{"num_hidden_layers": 11, "hidden_size": 320, "num_attention_heads": 10, "num_key_value_heads": 10, "head_dim": 32, "intermediate_size": 1280, "vocab_size": 26442, "hidden_act": "gelu", "norm": "layernorm", "norm_place": "pre", "norm_eps": 1e-05, "positions": "learned", "qk_norm": false, "attn_scale": 0.177, "bias": "none", "tie_word_embeddings": true, "parallel_block": false, "init": "uniform", "init_std_qkv": 0.0262, "init_std_o": 0.00559, "init_std_up": 0.0262, "init_std_down": 0.0028, "optimizer": "muon_variant", "learning_rate": 0.00188, "lr_mult_o": 4.0, "lr_mult_down": 1.5, "beta1": 0.9, "lr_head": 0.00684, "max_grad_norm": 0.5, "warmup_steps": 200, "schedule": "cos", "final_lr_fraction": 0.03, "batch_tokens": 65536, "max_seq_len": 512, "doc_mask": true, "train_tokens": 641800000, "max_steps": 9794, "dataset": "wikipedia_en"}
MLP neurons of a small language model. Each row is named by its layer, matrix (up: input weights) and neuron, and shows model dimensions 160-319. Each number is 128 + 24 x the weight over its row's rms, rounded and kept within 0 to 255. Numbers have three digits each.
A block is one neuron, or neurons of one layer that tend to fire together. Before each block is what it responds to, as a language model described it from the Wikipedia text at the highest values.

Pieces inside written years, mostly the en dash in season spans like 2015–16 and the century prefix 19 as in 1971, 1986.
L4.up516:095129134154121088147117108163102141094142116132084120134105135134163167141102145122140107145165160099162122134134110166160084132143150133115132088115138103095110104138092140121130115157162098106131104121144127112087143155149144099127119086155149164085137129133156125091108140136108140133106134126150190138146098142145146132149108112083101106122137115136145154101179104112094137123157142152123126135127131141115094118162084124126104138161163107109170087092109116113109134170136151

Word pieces inside people's full names, often the first surname piece after a given name or the tail of a given name, as in Ark(hipov), Lizz(ie), Ricc(ardo).
L4.up221:151142137134147141099125122070105102166128091116145139127140167121132124128129130143093176151174113076125162121096169119158127114099131131113155135142156128102149173161115108086117177132124078141177132102125136151118131128118120118149101141126122133150117117101100174132164149110116137132132133075069123138127099119157150108074170147145051090132136115110140099133123116109117124108150149141138165162148174121132111058151122122101117109131128126116111091157144082109115207100117145

Word pieces inside a person's surname or middle initial after the given name, in credits, tables, and prose, such as Talal-ay, Kalt-ner, Anthony A.
L5.up46:159150126186158145137150110149070118164110104110109145106135120128132131136157138154116142105136076085118141127130164115126143130082129154110105153158144157113135076132104119105158126118130111133176134114107137167099171109152157156145069188158130130123153108095140160128130122097142101119167129097078143120133121123139112112104159154136065097114104121111132144140125123136125094125138136057134140136111135141129095094145154111092130094160136148123115123129152114126124133114093100
L5.up527:166111126109179112172086133118121153126136078158115116123157121123133119108105139084150141114129093137154121116127165129132107125115118148164146138191103145093155155152139081113182112124120141131118090164131146157095136125143145162111108196119154122120142104117134144171127118138138119145112153137064129148141126194132123100159127143124103099133140143095101096129158129132143109098163102144151161104084093107108140123149148155115156124162127146152128130153126122079134137161125148
L5.up649:123124126095120148145122154136116154154133119123138135084110145128112108151136141149141134127148124119125124096131100094121096151092140099173167134136141119136135123140102081118125152118103123122119109105138121156102123144137120150154062117121132184142106115127123150124133131096082153164138101133068133128094123112169170157133153104088094101123145080153148132133126110128107136127154120153125134109121170133157084151131160101134093113136114121164136113129177118074131121127150146
L5.up1271:150139136159148108134156155115075121167160088108114130083129108135124097159150131150137168145135121080125113117139178112126124169123144137156159162160132119106143157147109106114146128116085114146148129147120110173109164101166141142125121155141180129137123119127096170126142134103119146117129153093092103130129102100147161120104214143119135115089112102111172091158157119100105100118201180111130126146144172120105110100165130135073088096120123144110110101173153131095144196120121170

The space or first digits (19, 20) of a number following "and", "to", a dash or a table bar, as in 1952 and 1953, 6 to 9, 1991–1992.
L5.up237:158123122103158150095155109097097160113113170146132150168111183122139132123100109136096143123137121151115118102123092132116138122137106171141133109137121123120130123117144110129128128149071113104116166090112138104129152127143117139112152135160141117098115135145158067150114114107089199135103124125122148137148111163129159116116111095123099131144147130107155125095107093107103113104147123113110114141174117141129134130137127150134121136144177147104176119094116114129101136134124172
L5.up379:139150161110153115144092151167134114142130143113109085099106100121111117137117163108153194143180114174082137145131143115131187161151151123144106092144128142125115136115127120140125126165105062082120089143144135091170158121119157128128121139111160149116140078085076125157130114099159120174133086166111154112153135124125133154053115122129110084139138152096139146150113110119126134111145140136174120158131161107107097123132104092111152169122129135103123104171081150147111121172116153
L5.up457:161158153135133142125116089131126150090145083162129121119106125125174124146138128124164168105139159130100185129137157137133157095163090128150092121116131154100099104124135126172133141107085125179112130147126131117144127080122119142122114148119108105150166107139105089116077145144115125168168130164096111124119099121125133088133156116102120121142146122172104107138125107102082134155122133107138105136113086140104161114138110130098116104124123159158111115129118127139111119185141147
L5.up713:157155124121139115086140115122140127096094114156105122114114119084118086138120168129152120147095145120126165126105119159152183145146152102162122086125098135087086128166126078152111129125093138093155152108095143082131146132094099115162165149091159139088124145172101143117115101100149064159120138113114112140099126151110135140123124104124141126130105131122152131135156084128142120145131144107148138132138142156152130119151078097177156112109124127107103142104078125123109116103134139

Continuation pieces inside words, often names starting with B (Carb-ond-ale, B-al-ad, b-od-ice), plus separators and digits after numbers in tables and ranges (–, |, the ( in "17.7 (63.9", 3.7).
L6.up29:104082105148123126147125148115160128126156133109151124167122091121150096108113085139168126166127152126138149104147127081117153127135105166134126110145133138123119120099089168100131112128132110121123124112122112105131117110115180094116148083165099155141122144083174118097128108164133133120156143121133129149157096166128119159096122120162143129115162159102101101118144125141166090146114135158134105144130111177127112149121124154119081164149130121112095082122108094137145128079126139
L6.up35:130131126156135161136118179133158129172118126134152133136101139146097132109099160125154121154132094132136141069151121154113093121129122152116106122107127121104107130093101141114146134127069102121121158059122109137114162113101140142132101152127097164097123123182154145126188141124146121145154095157150100148130161165141070170125141143162120217135113122162141132101175163097147110127112110125121129166132082181105124119156134142140138129137164117092085142119144140170176124141108137
L6.up40:084131101107065124171105117163173116081157125134141116099108102102181129143133100133158137132102129144156125136080110134102154145152170157118121160118129161161112140131115138145129132106134152126109086099115153131124119076112149118088156151064160126126115125108123110144121115109142131149142102103125175150109123101104135128145139148138121128143146131139175094150128147093109078158097131103106144176143128133104126144119130121096125137132152122122126119170136139103110129124116095
L6.up115:109135153097071128135129152147128130119140122140118125132102110143136111129134113098119146154160092140097150106162090127086052113116111136126108104128143159084145149173058125121144078158128133136112155107116159113119123149121128143114109097150129142116096127079119148146160107090154090107157126119156176132123092094137120146152113146143112092106121103138146116148189078121123153152148121126144146113153184109109128138102121107132112115139146125116156156110156166159101111131106076
L6.up184:140141117139097088110134146152147131134123142145098160180149183142157108098080108113136112146136179119167124123121151120145141140126195132166136144131144127116127149099164086096144122131118151078139131119110118147156103162129149104134121141113086140123162143136110137119085136099085153159156107150092133137138076123127110124154140164126114128088150128065167089105139129117110126119107189177077142118136097164090069148135166118119123099127126125146076117096118132161103146160172149
L6.up243:120092141108127147155124159115142089090147128104145128123143069133121120154117098151177116139163146144143099099143087109100175120135084133147167131141143115148112131136122113170137122116108116137179131079133128096123144097132077127112153109118094135116112130070176119147110124119095119154142147119104134142183075159143110144138124085180184152168128153074186112119144088159125101129113151121163103165188103151137124126104142119131110128146130129110085131099161176125091091093159127
L6.up296:134130111123092119140142142118160148134129124090150087143113168131122110128142150100102080100140137125189142138111102122137138146170119140139092132180170120108104113151150140131137144135153140123101147139128083106128146180137153143128137124135126194104152121142134116119139173119151106118203165138152072130119104153101080116154148096143124121124118136158149098106124117153115129160119142162075075134142119078108144150108119197123079123101109118142145118139113111114111086158105127
L6.up327:091145141121171114166144124156118121102117200115172133106088134114092160134102130111117123124103089158164124137163140137089106146135138098138167111141118094173127105101111051135111102136129114124142106162127119133130150115121130109153126121137114163111128118136102147124128114114140127142127083098127180145142113162145143128105151131113146112114110119100128091136119129162124128127121112098081117174104086124159139132154109163110092087149149101153105167142146137115112150127109136
L6.up541:116127088147152131134140164167163128105115120130153107178117103138183093099108116143136142153122128124093148151182153071129089152135133125125102151112151087112105110102102167102128136128131138082104144112136186164137068126135156076146128113149177116106093130115134102125123148123113091102125110154139142105087123149123136102126121137089113109112134111136130140151131119155089118135148131110106144118076138174152136149162122119088156157137126095139128135147148117124146125107144120
L6.up604:181111103137120161154137151130094103103140120155109112124123115141157154118104104120107127125177169132179106137128138104094140090141136098145103136117139102097110138101105104126158111129096118117180135142135139107141103141116171140127134169117160180123145146139127085071118144114111091078166126154155176116191101166136126145103140109138131129117136113134130090109131090134169149172134098126112148123133150154135116141111145099105094117143187142155138131121143108118105094130124129
L6.up618:152088144147121117126143138091123097149120136145125129122125108159078115130102146143201065140173146119144130115121125139099148107134088144107130122129117092101122106106121142129125170115110106135069127089125140075120084136121106132136119083153144104106130114130099152133166127119153125129182141087155161140103155180115116145111123125119133125131091129112149120110138136144090091134142165130129071123155120148127116096113123166148122153152122122171112117131154118115156157140131143
L6.up778:127121153154110135156127150121140121109100150129098120141119120104156127101152121119142141166169102157163109140145110112087155086139075161133161142125067134112145093104138133139115137143113128106123139124149140122108083155072123124143113083093098147122133107130142114147147120135165111151141092158127129155172135140105166121140124106129146112106156170114101114132138160127109090133158167136156115138110142152126118105149119106120088154138164157127169103120109100146165157146153153
L6.up887:097087170129106102156104120112113116168119110144147142188140125096182141123101101126147126128163171109133128114128133154108135139133095193114127119094104117101114144106100129138130162158101147133103131111119121114152127098147137153137130130147135061098104093103076119131129115127123143128152129139120099094146133144126110144127100150126122111101118131083144146120115155140095118163133135095153113095121151155121095116143094115140112175133094174096146115163139071161136132100099113
L6.up980:067124103139126130106120093141118134175133165146138107115119126102147089164140092122162102131105126125141180127150147105137139089114138168169162134092111116115120086106150137102176113143142125141148162115135105102128125115134105138094116097117107119118098142100069110076140114093180144120113096123113098145100120174126111159093120120103103179114091124096129148126105141120126170116145161140107101127164111130145163178161144102123095147117135132109144108129120152097126164110182119
L6.up1212:133085131114144114114173139151193124113139108155136178138109164093095105113120157136112105163111099109068139110132138164113105078127139138069175138120140088105127141120129137135106157131072122110114093148107114138085126122163128154174160109150108106104157122090127115166094144116165099105157123170136129133118091117127109141113171097073100150101139097128153141149127128153143116151125165113107114166123158163104120097127117146161140120139135147134126135129137115138172152142109117
L6.up1254:144135205164169134142144124136154149125148135150099087149137114159127100134122094071110115148136149116119139107130161135083083143130137132107096179119142156116162139131115111130102133135118105115135128081099149123159103163127165096177099139094167128120144158109116139109113150149146103112135136123167118143151127151113149109104122106127090092096088130134091080102114157121163138153150143129163124151091139107128158107119125119123123060123118177116166112131174112136132148100109133

Mainly the en dash between numbers in sports scores (5–0, 2–1, 27–17); also "of" after "one", and word-internal pieces like ă in Romanian names or All-America.
L4.up977:150090129126136082133163143092151113113171085143154112155180105102167101135131113141124110138113172114136141117111126166121112113163175127136129139112122146095117120147083119136112136117110153116089170134116142111163095157130145166133167094147123111131112164154153167101093143174119155140111118111122163173107091155147145181129136190140101123126173120138126124107127140107129150153146130173112083107108142165133090112098146091105109176118159127167160152197118085144118089118119093